From a checkpoint of a small transformer trained on Wikipedia: width 320.
MLP neurons of a small language model. Each row is named by its layer, matrix (gate and up: input weights) and neuron, and shows model dimensions 0-159. Each number is 128 + 32 x the weight over its row's rms, rounded and kept within 0 to 255. Numbers have three digits each. A neuron's up and down rows have the sign that makes its largest values positive.
A block is one neuron, or neurons of one layer that tend to fire together. After each block is what it responds to, as a language model described it from the Wikipedia text at the highest values.

L7.gate112:141105152114150083149175180170104114088159092134122053097132117122208153095163106062114135168172137153082128193103162126119079177116134056132104118132095115049189105077153130103139142099181104093125148094101159136073140133136040127164078052086136174090154126137160102133124196181080109152158128096130131146093152119109203117117161146130162087070141148135149120087093087179120139155132165107115164143087147183138120138158084130115157107095130197105117128127093095113087154072115168
L7.up112:133168127212132144124137164167151145140196157176134107120055119126077151124148118113133098128122133088129171129146184089138119149111108111108127165121139131145146113056152072131136147137051166134112081163122132150165107099163143112036088079151095127139160091116093132133096064106155192088147086199165131087137146160124126153183190105104115151140159095194095082114147159113056116111147118126118060133162188074103148171106117106157137132127080100150092192160152102070140143138095091
L7.gate188:117141122105187073128113178162135073141142134124115087132137115100122177176110140113162100096162089141110192090086209103116125088086164145111095172140143161067209140131124063157183125124147117081109135105121118193159170136093142139148130068110084115115173102161182133163092151130157120110167122089144099130136149156160105109135187087129154093152176100175122144031152124132138122125133134114116124120138176129181125131175036108163130148076101149165071131145142168105143147053170094
L7.up188:147186127120152123100129169163141093114109126104157154138077117105173178177128128104149140079167116150060149074118195159145069078129140075192128146095158167096164077112181114105147047092124134088141160167101176131130176145132129140079140103117117144091178147186134119170088149092099148109148128149149131106169125131199140143097125127132137147129181081176094150084066089124215112129163130128150107149148165153132135149122103126131190119121085099158065129051163084176124134116150136
L7.gate222:193119099168190115091129136093130108100070076176171114126121135173144170097149155132135145163210153106114110162144099170138124132128128152159097128141142102167205134111136160086131149105135162122082125188146128131193162073157115142162117100151150143215079067140148157154171091111152130160184111097118087147117147101102095129133158153090122119146095113138130118156097182122091097114166143168106140201133123050083087079125178088136120098139124133099108135172168133138096050062088080
L7.up222:152170143046116126115121168103142170061094111194147117177196090147152153125100177124131112141062120110097124170140154095148105153122090121118143102147135171125132136099121128150157119099115139173162135210204140139205107068124092115167130136083092097116124082140142120143164119103108072104152184069149127179119099083138138136134136169106199158074155080117062073065131086119134130154151148107149133158120105143133200129080111141103112106154120121162151137141085090124107148140111164
L7.gate663:156095143135090109109075093098117177074137115122090088084133105137115106150175099149143175120163144137109165124130124136119149173152144135131046114100126146107098201087156187159124147070152100117136138089104094111169113115084119161151089057094166161103130128199127142089127144143147089064139169108121138094126095129140125176151141137102109140114117133138124182144124175146162153127084161161097080221183093123063179139135126146134209085173081101152137119126102086110089143099067126
L7.up663:109119159154148117106174115146145161112185073129131144064171153142140083146172135116143131126167107133103182129145102178155068190116126108130125113134129065110143178087130162146076099089212102097114117090114193128151079015143143133082109112111102143070155158121201152120108135146151144137142124097192123184150101126189176163180156157118129125113075130125106183136076146127159163131150181119080121123078103113115163110159130120110127085100046099159110136126104126120162104152105102
Sentence-final periods and paragraph line breaks in Wikipedia prose, firing as a new sentence, paragraph or section heading is about to start.

L7.gate209:081143144140129143112127174173090108079111128135121078078175097120146139080157122222131145136129140177097121135177097125081108137100141131108107192174132123141132129100088136145134101175164108179134094176121148143066190158088137154123176146138148142120096130132125107122079093152151133175130158180158211125118180112106136146098192130054161133108197197156104125148116057171119162196104145103200149212107188113113161115090101125141145114116139125079110143165121152145164117111115149
L7.up209:060182119144176156163102155144141158127122159144083117148088136162121204171077090140142119081132126200086124187111111160095072170107148111138118186156116169124124106115190122060133144120155211131162089148110126085117067147178168067103136117089102197082131186158135082169100082097168148152113057127106118112107123129160149081182127136120165121111144090215081131180149074117086146108102108089165149155195109094163129140116107081068139171177139121110060113197090128174122131108158168
L7.gate472:181169150130097116139082093091137116151055156165133084127129082175156147167104134119130135125144120105085163095103104120138091129032163132148138185152139167092132141182154103109168109134169150128095157161073075151138131104137076108127179088133133127142069110188135111138136096126173098174110151147122033133187151129154102153098131111100159179180110092140115153105115109156119124131125139176175092175121187118179130099110079137122123099156108116061155136125130188081120142096114082
L7.up472:133179130055145144065121150122121064120108091170087131183095097159093155155129153174101140202150115134087149191107115135126131137132146156128146175144146126124086086157144145177130180149136141186147096156129127093125097087135114137103172076125082185195077062158142161127164108087169145149089099086127128149094094125130115117121128125133115159159125154113221131126113202159097132111130149151160096165130142182191139074120166123104105109189152181078202167188133161102123124087103168
L7.gate761:135093126134164197153151115109145098114113082151145166106114162110134113131108098123154113138129131156139102084069164156057136138109146159123061140113138148105161085157136169176100156077097147156159111151153104137107157096168159146144100089103112132125095177148113087141117097116076147194103121175081157100120133186102122109135139144170133105095074123199141107148158111162129160106119085175084170105207078066088149122108126070085179154152135105153156142137085166104089151087048149
L7.up761:101189093099149165099052195144165133089156141101082161194108146194131101117106101117113126139156111140131122115175120193125147139085169099166109155125116177149129061156156176102112115146092137160139164132146142116095116088141119151100127074066075160115175143122147130109130089086068118159126132087137109124103150097185117110120150133150093175117106127119101115166113085094103167132130130134156130070175088121172135068094090129080131149130172137106176128196111181129181124158179154
L7.gate779:112160140163157163202071150167144157168140086162134098152169130099166097154099105168178107135188119070096150118106179082168147136074194151125187156153090170097108154136107140134138107143128124113081103135158089118137084081127110141080181114157099117119166137181133157141044113112161120134072104173118166117090149170138120134139184118091180163111161101168116082181127081135089162116112124091099150183154191096118102083078127113113131128078102142127135089162130138133157118131191123
L7.up779:115158069180147173140108158136114110185088040143110096120114007093115116154135140145148122152138169138057200122116174099153105123108149125109114141169107116122124114139114097167096198138078179157108105192145115122124100162125160117074178116164113148091155112124119107108084144118133125114139069124141156134148170089088131130171103196120123126097092118132087157197084109145109184131118111129083098143121157086092175094084153142144151096135124111201102109105166144187105149156115157
Separators and prepositions just before a number or date: table pipes before vote counts, infobox colons (Elevation:), and "on"/"in" before dates.

L4.gate171:143123099098101130079123118174103075092125129151113142138099161132109152122119137141132137086129136155145102094110083167096161149168105112096112143116139135140106149130121145037103095121132191116039079146138110083148159107063127136070108057163064140136125182123117170143147101144109115100111133101120150068134076137181127175213162121179140125153148116113181163109103149129098101154170123114092089169127123135088133121061107168088143130166134166132125133202162144172117142163112177
L4.up171:087166107119131156145094203148128097091167148126056134132118118200122164082118191103083083109100093095116084161141122126129186102171140135076138107179114109077215130189091176144112093082090156085135125124114096140184128091133087154141187130142111130158189136133178152118110109147105148077108150142160123110158120156159099078092123094124123112160135141083147159089081139111153085055112105143123184128123142112121073080080143146121133126116099110116111107149178169117142068102099143
Second or third subword pieces inside a word split into several tokens, mostly personal or place names after a short prefix, e.g. De-tro-it, Ja-co-po, Ra-mo-s.

L2.gate7:160115106060153087204095101126118093092112218177084090153147177100112161067136057136184148148200183101148172120083174154148137130142164113086104156156157121171099144162129108128075103106153097099119120099089163086125119172137119075110150122186107091137044112117160103151114122150151119096062160182104103075156074121130104133171152132096121149159175085139088126093230170116061136055157110104103098137118150139135143079104177116084087130159090093141142149169165149066136090140090102
L2.up7:189164149107156124104138113095082148090132117114143156159122175175119186072110135215124089144108084103106159057161121186144103123109145135159110108056155126106180181120122139160140127102143110104140187117083146160155099066127182103113085106144100155112169157115171107110198118148096131135138138169129145102079155132080152199076159169102164123162134126093101174177094154129091114150109136192138072110115138100087164134059121086133136127081142092145146130135161134057155154139128175
L2.gate50:116096118132148138132103121124144151095172060194143084115101072141130166157148106123141121083108113167120103153128151139113130206123154134124071131159157094170195115115130090121153107124072088097136112201107106117130141086148151110115112138074125122152152142140191080165152104103114105064145164137085112133122127142114101210163125130127074113096129122139073168128149111119128168121145145139142159194098135173155096120098170113110118127115114167120152133136152205166169102127158145
L2.up50:085125076115077168111076086098119114110158134078103127114220126082174132109156106109110120103083116115127119121053175183132099094082198109111063171125105138155073114179160091063164138136105128126139163118134128106120091117177128129076183122136129126112132160161136153100174105119158119104168111080116139122133053214183138136126103054138140116167079116148090109159128137131132140149126145136129135145099147038152139130188138132137148145075105099157126087161085147095133182153153066
L2.gate155:106117123129177102163115102062133076156109098098079088161110150136106136162141106099147158092153180164100138107108072090163127107154099102142089141147122170113106125165113060114112064188145070109096149157124132132187152170115115107106187114093100111113090136105172096117112082140180148088125171172081069140149114123166136099122135058157181171132165145160108087067126112127147143123103135080102138137122138115125124089141173137148134178134068185155146161133168136113105090119096077
L2.up155:158092108158156115090192116148068132131154114192132129167134170177070043136145082134133020123111135106069078085143151172111093146126117147155098160166139092127135141097135171163128097111190083126172178135107039138119131103120116084100132111121112151085090097107170140130151124106154135142102176102124065178078104158064120118135123134095143145152156113123194118137147130141155057130101086160099093125110121127153066166146092088120165120114124107144129137141080131076180100117168106
L2.gate166:131052137124185081152090087102099122140137128132138108136152144183089158169168135170115122100185088120141096094117076136144113153140130141103109144103105169133119169167130111072171105139065096145098127162180065152100220136123115100090093137109107141127143127132156082148138181133087185138131129187132127045126132126197107202128114125177157089138108178114169143105151117107125075102111224114105147165107082135136172065140115106176127092152170072134141075194170111152142102131136144
L2.up166:064130124111066129136128189081088108145122209117129158111167174097158117092135110097113047131178132171108084189162114152144112138124150116113197114151161165102166137086141127166092163128137108124106117191093074147107125122158073127151145095167139166081131125151172113081153188146143143162137118145165145150100098213154129080079120128114146166176118100124106133110117114150110148155091111095090091146147179117109164079120118188074171165162064110183104113116120177087105069115125120
L2.gate233:110120109105131088074111166080103166120139072129100110163145118106153113082120165159208095181172087126162133142094149185145104154122182144105089116135131136124151075125147123129148096134107146130127089139140081101149108179076117105188142089147117198115128142141150147086090113087111093143147134154130111117099146108102118088165074098089168150087120125159080166170139096138151214101131152090105078143207131159150132122118086215157125100096140125129161131127061130115106120087148163
L2.up233:073094113114143133146101112091153096118164150071111137118097166055158090097137129159114150083176101111104218102121152115122105129156156126151153107144212152198147134181103081144134165163129138127140168137155075169139111084156143150142163139112117129172082178132112115167191112074174096139140119087126137130132123204135115211072097036119156100149159097148109120133148153132122201144099143132145189150161173145086135118128180029119098132180103092069107106170110198114064165080176110
L2.gate286:103121103130147115127113168097173113082146138122145178173194142124147150200125174156184110110114145161079154105151141164192098115079155164112088117116136137126188158143087112101160060140118154070164134110145070134099141096156103073123124092134194186095119097146150173114084136132141077081128111090139095125129126168120106086115158129092187140108126076156097137136075132148147155104097105133131152146175093073168142057173206170103146116150070166151120123091124171105171095116122180
L2.up286:157127134170184058171161194143158164146154126108137130165136148134082145102191124097109117137112074111144156139188101125177086094115124130174113121109161078109107114115122194119119066101094187162177151144142184042118208127128163119145103121175198118091146102107118131090086093085148112087139154099055172099168096140097150152123119088131116122161130135182099126173116125168089111133105096122127145127073118104167109158141157143128134123137126127089155096082169126126165130131102136
L2.gate288:118089100129108049141143083069095166110115110097091056172067117113151183119139102121103117154172092076134129126100115170101085122055141116168134095135154144120168086108184172183112152150133075095125136112181177138147125129111157117148134121130148150075126136137110144121124055099126125156084071110119061142102097220155120153111126062080090127144079134195083114083158113167123111137125141100148101114158136173141130183149108114122099157080137149121197149141126116144119136089130111
L2.up288:160058100148183090137124125111100139140155141179086145091134054166121128119101155125105103168148119151045119143142049137075127108126134114100129082107143193149122141138150134184098165110088094139081182107110142139101099184109135117124138166136115200127164095138117169140119098175191138113137114178128103085138080128180140110156025133137141129143116043122111105111152119129127152080102122104106073150151150107135170114112123089149139113160150183179090212167123119131127086092080080
L2.gate293:101106096112156159115086125118126128134147151154110118168178179099157182108151093147113098112134147168094093153161135093111141127121145133158077135086137149178067153101135181116187126146166129157080082173159116161129092108138102064111113113124136044141076128129202078144121151103074110146105128123138175113166118161146139125145159124137116147146044110129176129066091179181131111082128096117113119172135124081124120099107097154137143152123118121143106161125160117095248089107111147
L2.up293:119123161136128108087161144167106076088147149144069121095206070155132053112164114153127157140116131083084137115137201113182178095131154119090146154143170151116186089088091166173098089126093117147111149125137133132142092132138105136153235102101070136177179168091133103176097142143123084121113174098215140141133128131131082136174178098111150127052142118151124133113103110177123161079091194115062125112219135068133131109171105170058141147146107099170144124108087094105157091157103173
L2.gate393:082145091157135121116124130114154088141157110118165131124168131134116147177066143127076113125130071176187085171138089167125074110125079124129123098077145143083112162168154172115153094126098057092135109129160128075102153187173143115121139124135120094135166181166131179118171071079109172109104137152100143115148079187148159142089065107105150191137122089118154167150122105184124051135129200086124142151123112112145125117179110192140192164115151174141131170148149099077135079122163061
L2.up393:097112164073110051085083142083093083154150099147152124138159141090168141154139198114104122136112045083137137102080124129104110170065119126145171096129115104104078144124141075140119163149134148175140148152177168119101153119127121121141184158104105168124156119143152172134188099160091131080157164166152110116105085135189094125105087113069095183157100167145183175167109160144114137126199155137121144128113111173085147197138119144150100111135077189123106135157124087074123127110061125
L2.gate443:180060124123173089068188093134116136121143110168094143134102130140118089181103071144109139067111135137140066112122134164195055170085131160161120066167159111131160121146197110106159131106175100176145151107129089105113135156172154154058101133158117127102109163158155110173121154127106095145134084182089070122126106177117134102113110132110143066124186071134119143123093138099115110135103081148167120163109124118143145128136107105034131092118188108110175161156092145076130134153115121
L2.up443:156126092175089130093127107123119061113144100179132088166114115139120126087143121104101036158086157135147125120185162187155127124157148115114071094142161077097088143148118193103134103119090065135118156124094170111108184118095109102100111107140159107133156181104142093114168050147134158130194143157119213088201081106149130142126205106160117188076114189127108164175123129083062158133141132091132096179094186108153121115151188161121157088102135142146092169143123173120140123117061078
L2.gate506:145177133104147068076165102152166102128139088178102128118124114140099070120135149128079155119154158131118179137193123128170125143135124154102054163073167148119124126119106135142144134108128120118117092124188098135134102145141103113114166082063070161078092157122142081109131136128115121138149149107161151129147072234100081101147123142120151105118057100131090168127116118072118128126095132142147120145162079103086125121074131077164084099123188136091160132096164120177147066134140131
L2.up506:158119129098131139155098174112133108104112130166141103082212200123123157156165105117174120111111114103156148122170167110128143105159154140103106126132170097100127183192126102144202133128110194095188135101105060119086106146139114106115122118155126130143115102148097166100111109113083136107100086078078138172096061080228098149041124083116110098126124105141051112156115116148116174107129151120076164128142099122125152126126191100121139081085116104137127098153216138110093123115151130
L2.gate631:107084146133109063137116110113120135128150083117109146112146124117154154173159126156097171140131145171060095113105107196162099080077134150177103133055138094104122157123141176132125119161115101133097069116141117137122166144124160126105101087127173109119115147166108099132178109105070092149149131169093125169121070155121112107159108113140055155180094114095083164164165058127079080113090176108084082128169156107201157119117114128123111089110168149103141127165149126089210112167151105
L2.up631:165130154127115144152149107088129094120125115104138124145135107081094073085078128101095104128127093095155161127139083101111151056112064085099224092159197067126121139201123092145124099156145111082096183090093165113127160144150178106117152121094120166139164143160147145150168150113208162115091087101168143109161123117204140133089056128109121164152126138231113087190126145126068121126171106123147139120141134067131070141114198092166113182112153195091105115127113141138133101114104078
L2.gate720:069110183094145156100119121130139047114161067113176134153110140133145120105145092113148117128135175077059093165174148171143153140078118145159153143163199108182102122143181153109116117125146086097115115114178089104079160171134147137103157082131171168076107132113190150116125124191171152092135105186194086143099117205159100108110109166124116087194148132123170152143139134178176120111106183138071150132120174153155158111140113116065123155097075124111144134149140100134168108123083125
L2.up720:133091126154138198079102160053071121155150112149106128152209129063131102122160198131072116088145169136113176111115124122167114063094161128142109128100112194167138139102084158103172187078111172157105153117151134167114152088145117152166125059187151137082176196104082111134059125160166060087137121101145130137128124113125142133073147141142199152098130085105109160124066185191166155146146145091079156130137102155172123111157136122141123180124123078076124137099100136154118133065136138
L2.gate796:117072079118094108144096209129116082137126086164065089168084130122164185103136159114133127148144080153156156153136168241161150096138145125080135097115127131143160161088130094138111160118115130114125196150149140090114170134109114102146208093090201147086134103097121169130104097113106114098108123108145105123168100155155151090102104092099190157112116110155036165134142108138130137138096139107110132178166155134079158112071165080099158126109081115116140091128102132095127162127116088
L2.up796:143125122137132071139131129147116117136129158137157110184141116120103097132177100155070097198154092145173085082130144149091143142138188129094151111242153117126130084123078088141111162100125120108152143110131146216153107084112131112105115162109053113174129118113113122164122150103119117133094135112161149143145147148125088119114079112128106169115096126130153140129173136171106139134163048071093113161137119091153147076125141099089057093150148110147139129160142120130129156155131119
L2.gate804:131147162137114158092124140169141172124164072109112116094166155061121131164082137107083189105167086145148107133113151171180086159092046173188147099126123141148139132079071170141145112199180150121112112114130098092068174103158167131069190139161107110167171147155127112111131096135141117194106113130106059112119088149139092131126117090103137150164098097174124134146149042158078128163109171126124095130152106124102136116137081167155119109059148197185157136112129104172157135089095158
L2.up804:130124073142103104121132126172175096134138124163074125099122167134116221156127134123143104141125154099137103140086156150082122096083135118128141111135131192147113187161160157081134148160117135101143136149129048111125135184112118119086142109101058126136156089181126084117125140023095104142115139103171118128100109119183164124108123082125146159116104117126158181111144146151168114113104107164107146164143207112149140078089137103176134155161129115104115094129158144146168156121158073
L2.gate809:084086155130148097182155078129094096138106117135156077143134093125103066147090125137104084150128125138095172134093096187156153101104091148060170129131170146106099135164132173137166084078107118117130139140196083086109178157139120112147179091096136111165141151104107120113163102138103151110116091156175068111094124146122119163096121096029118113132124121169111151104158128137103061125114138104037130150097062079091163094077134150128122074061136182224167087096136111078171095128097152
L2.up809:112047133134112080098094101084115133089134095158105125091129072112100158152095137075138084104116140153115082107103058096169140110179112100107099201095176096140170121201167144094119127171124084061115164100121104118156092136183137160037159109144101101109133099115101147086180133098132138121143144116112105166138188119188105121094065099106167128149126067183073143146149132193120108090137141106128074142133168113214085082128205103171121189166115080088183179099121162115147081158112074
Word pieces that continue a word begun by a short prefix (De|par|tment, On|e, exp|an|sion, desp|ite), plus month names or days after "on" in dates (on November 1).

L4.gate667:126146166116131072077144129100124134167142111124074144182091184055127100105138085126143109127156131148159138145156125148123187079124182138125102181103132178112054153136116084070146167126147097086098067191119148108117128139113101134135127096094132148133126220099105102098155139142163136163102079164155124115079078142148134095081139141133107165114095127171100106072107134143151159071160158119128140110149127141157150123130071108122065088143164130100191087133167103166164099053162118
L4.up667:127108126133150131108103113114124104139075116122126108147197146135157117163158118082232064088136121074093167116079119106118102159145095108194140160077114158157146130121150092177128088136163096108147108217070031165079114112140090153159140089144096135100130123136128134188103102094108083106183164153101168153130131116109180160119190139148098153128091127127098153127092115140091135106135111146062110106173105107120164079122095208100105203038137126142107167180121186150131128108078116
Mostly sentence and line boundaries: newlines, final periods, commas, list dashes, table-row pipes. Also mid-word pieces like ot in root, locomotives.